MLP neurons of a small language model. Each row is named by its layer, matrix (up: input weights) and neuron, and shows model dimensions 330-457. Each number is 128 + 24 x the weight over its row's rms, rounded and kept within 0 to 255. Numbers have three digits each.
A block is one neuron, or neurons of one layer that tend to fire together. After each block is what it responds to, as a language model described it from the Wikipedia text at the highest values.

L4.up267:121123144124146132109103156108149166128133131169107124142099163156155155142162141161114108147123131097123121114111085146130160146125143130126149146116115131141146096141135162137169099162153135111136084143175121123154128124119138117166123134137156168107175088126128137084139134106121097130159116161148119164126142125098173071128160144134112135111117075088127131092150132153136112117106
L4.up405:097148123139114131089113104112124143177147148127104110106110143097143118181112151147143161160181092102114152124144102118079144083142102142115107144119153114138109133154103146128095133144081131152127122126091103129111145154116119160135153133130130131137095100119093112115111142135095115145053103131166151163079129102148152096133095151118137113106132133100144125113133123148156141147151
L4.up887:163138092119114122162101151152117125118169154167114113107126101092106125124138136115191131122124154141117087130114120166129131151164128145109110115132142141120124129175145157142173115125172163090086158124140154107110121126121107130134147121123108157135135092135144155101147153132139115092161170068105140164103115135176122138131124143115161108101135144139150131139082106101097147109138
L4.up2030:159162146115167100141123113153117175167132088114132101153155162118145119128140128089144151161157117126084196126070114132117137151112135129135127167082158150079141080143094137104138142119107141097105115114141118111125122122121089076132148151141115168129131084142162127096115119161133129108152135157144137091115108140089168116118093140123125133189128098119112111130119132131122127172159
L4.up2175:118119154108088119094091104141098158173131133114080147202157085128093114116123101168161124129074078151094156130124134112161081147135119104136155125130106194145095095132108144158140105152082140108135147138108150130136131121118099136156140111145124135107140094132197131123142131130127125099154127127093108159121147118115168127146136092097095107110147101081121147096133125125102117135129
L4.up2209:126147156096148149163128113114115129163130131111107104137119136174128121130124152142120109130166064132091140079147147132148148133156108117120130177146127129192117121165153125102150104108158119155137125134149163158139099117134160108081112115105104158156171108133126122148144158159148105125181106101163157157143115153188152144135179133145117151142112136132109076141114134120124087137162
L4.up2303:147141116137163116150130115122153130120138087119131090126131133151148124137167172142106106083120090104107152138146146134110143127097132124132139122174164152145108139137129115091137079144162133090108134121142127132130129109109113132086108168083119130134125109117143120138134125094123150137129144137166129108122104094117106122124127174136125115133124105130129132120133132090134146123098
L4.up2634:154181138133123109118136074165143179142126129174114149146143158141125095124163129134125155125135118117105159123125091138093118119131130110143100163104179179141110134141126140132160082140113181118110123083146097162087117120115082100156115164109102163126108128106143138135176147178115107148182153144126122134146100149109148124132103146135147092114142144131116102104112155154145113154127
Description: Determiners like the, a, 's right after copulas or role verbs (is, was, became, served as, one of), opening a superlative or rank phrase: the best, the first, world's largest.

L4.up1021:114132131133108110170118107134095133123092117132142118106143116147105123100155141136115124133153160145134175078127123115099097132165127109109112138166160161132155083097121149109117128111081139139151113146100137113101137172098086134133125167137100138139081113088157150078093148107093115118105112120147144107114078128132121133102099140156134120093146142161116110145172119100108158128145
L4.up1052:106143117132075147134132125147145163122140140145161118162155116131096109138148101162192111090105129107128111104125180136116194113148085136108106158128155144154125114144107114108146135119138147121124092123118147113155138139112109118143125141099148128139155123148129105117136126099109142127132130148123133134077119068138106132152173103165104139124118163131107106117116115128082134132104
L4.up1451:158154093154146159181144106120086108099121125068143119095133105109152162127126144162143080138159123115156088095134115168096126127102150115070155090144156159151150152100153142143117097138167128121123097108097160140144148147138124134128144116122147156107109137138139101138124131161146138147110179151099097139124097121113139173095200152111139102156166106149164116159125117135140152120106
L4.up1831:104136169135103109149094088093096154114136151132125118108127128163121150140135140138118157153133133141123181107133099126100120150115116124098177138134159097133113095111134080126105113165132119103100142123093121125150172113140126109152139124098144134123114131132123127169152134114140161113126108148119097159141125110150179141118136142204129122141186122151167102117124120156142139117081
L4.up1906:114116123155131101161108166164114121133105127174120105102087152107080148167136119103085108126115118139090089112098119129095113103136141117150104089132131109126100150136113156125145147132126089139105136137127109098126125142141156130157143091167145126154101165166109137050109120136128159124100125086179112093139131125127124127170095112120169117151122122111127143169113133162125099122082
L4.up2298:132146164158121144139131130120084151101123149117125131124149163140133125142087102128103149110113148100131147137133058097147147143099137085159140135126102102114124112124151061114113134126152124100147084096104169134095129117169092122132133107144150161086183133099132128138190129151145137107094121112146128141068124157141154167122123177128140146157133115112170104097143138134108150113138
L4.up2481:149083133117131111156135118148112120127116084071130090158118122165158099110148094088172147146183128156105115086129128133170153170115143165143152113115116145128120111108148090099112093128152115138119129102161157108150169160160146167097111115109129139074124113143129086107150135136151127133074131139122115105150148107115127153123138111136126123131139123117129107120105122119139135146154
L4.up2770:113121181158124178179143118145100168127124136122135155118131138131134149107154154113134112097129111113125105125087173132104152140088137097127147131111152186168117136075089134101134127125133153111137120120103169112174123159173136098152141137110171136128112139108180145093105133147133097151111110145117129143112123128082152163124109147102081077141106137046106158139120152109120135162083
Description: Adjectives and superlatives, or their final word piece, inside a noun phrase before its head noun, e.g. largest, only, first, rectangular, spicy.

L3.up1029:120110155094118097154134142136143176109143150147136167168140171151182135162153157175144138092135094111153128106112174069101174148130096120089110116125158158100117154156083122148171108151082125116146156168144099146149116088134121112125172103136132101139144146089104113138187110112147126109140135145137115114168116134128200117154135131137116100141112142122123131128164133173189122105199
Description: Tokens just before a rank or superlative, such as world's (largest), one of the (most), peaking at number, top, list, plus chart-table cells.

L5.up384:167129159149149136129144096142121108146134129111108058175092118146167116126145129150112118166148145137132154137102117132128100116123090141195137147124138147128133100093094134111131087095123119133107147117153141065140137096089153133138144132151125090139135137105113114132148082143125106162129149155147092084119114097112175080133152155151152125143141108088104105117103118127158093130170
L5.up418:149114184128128114163164110092138151119124126110145136119107132123134147134154123158140170128136178119094130130139143141122090098155148107117119136102084181113147126115137155110123131155104147146145150092117120115133127142070095148107139131128140120143115103103115141082156090136083139102157122114109180152119117142082157118128140143115114110137162128155106134131113157120160132113077
L5.up926:132111162141107109144106158147106105184112171130114107157169125172128171094109153143092113184121111105126103135138145136161115111111129101165109141167101097103148101130119154149137135129128123144095096107126091057118160074157129115140129135184143100151091117133135151144170119103088155176129158115142122122113118147124109142128113155180110116146108154158156121119100144164136116100131
L5.up943:141131124157119132142100099121100122152153157166177112157139162182137106126104136159110128170138116125126111114088118122166098114109104106158117132128116110110119099113076142153107153104139157123185133100139141137147101161128111161143120133116122142132112084118141136145141147103092137149133168144142131083085110133124108083126147138092126069134147152138121083153102146159125138115124
L5.up1373:149122097110162125173124117109113141108129121156150126141128136148119132140142143151134148156145101108151146135129138130146147117164062111150089089172108130134116121103141142106146132132165126128135120113115154156166144116092140106112125154131118166105121161153113148114132126125097132153120140089136128093139086144072136142126118103163125098131176155148140119126142117155131125162127
L5.up1374:164090135147110111133114129093106128189154120107144118148126158140097095148096124131088112103124127128137109140105112106130125133145155091136146102178096139073122142175132100140124108151125137169128140126163109137089140113133091129135126160122129127165115147114123145138145162144087145102118104117101106110152160070113152089123157117122130139128178103115154141117114111129170119101183
L5.up1854:144126143127144104138115097130094170190121088127144134142142133168123120157145114121188104133120100092114129115140123138115117102137146186144106105137146128149083097111108149165115147093192115173144106166115156112126134159098123089136132158096119112121100139133149125151104114118127112130105143137147088126145132127125137144109147116099157148135132140196146129119122159185098068101117
L5.up2076:131157109143118154109138090099100154125124118100093115132117170129147155131145182126119118135113160141143130123151188128155123174123138136120169105101108137089132161144139108059132094161092135102110085123122136141113110093130116108187116121084142130084111118118153124082129141110084088094133151120136164112102130151128165095157087179158093067153166180145098085146125120170136154130117
Description: Mostly "the" right after a copula (was, is, remains, as) opening a defining or superlative predicate: "was the first", "is the area", "world's largest".

L3.up1555:124123156142141085130141075085089095091137137151165119123150122148156076137101162155137110121124132102180104093099155113134153135074100128096111146139153124141114118140129118090119120151134112130142134120094074158104146112147114124136158117135149144094075127149123117142140113138108134155103130143115144141107142079076110164113114102135093111147173153166166110153135137104144114073130
Description: Final subword pieces that complete an adjective or participle modifying a following noun, often in hyphenated compounds, such as 40-st-ory, under-record-ed, exp-ensive.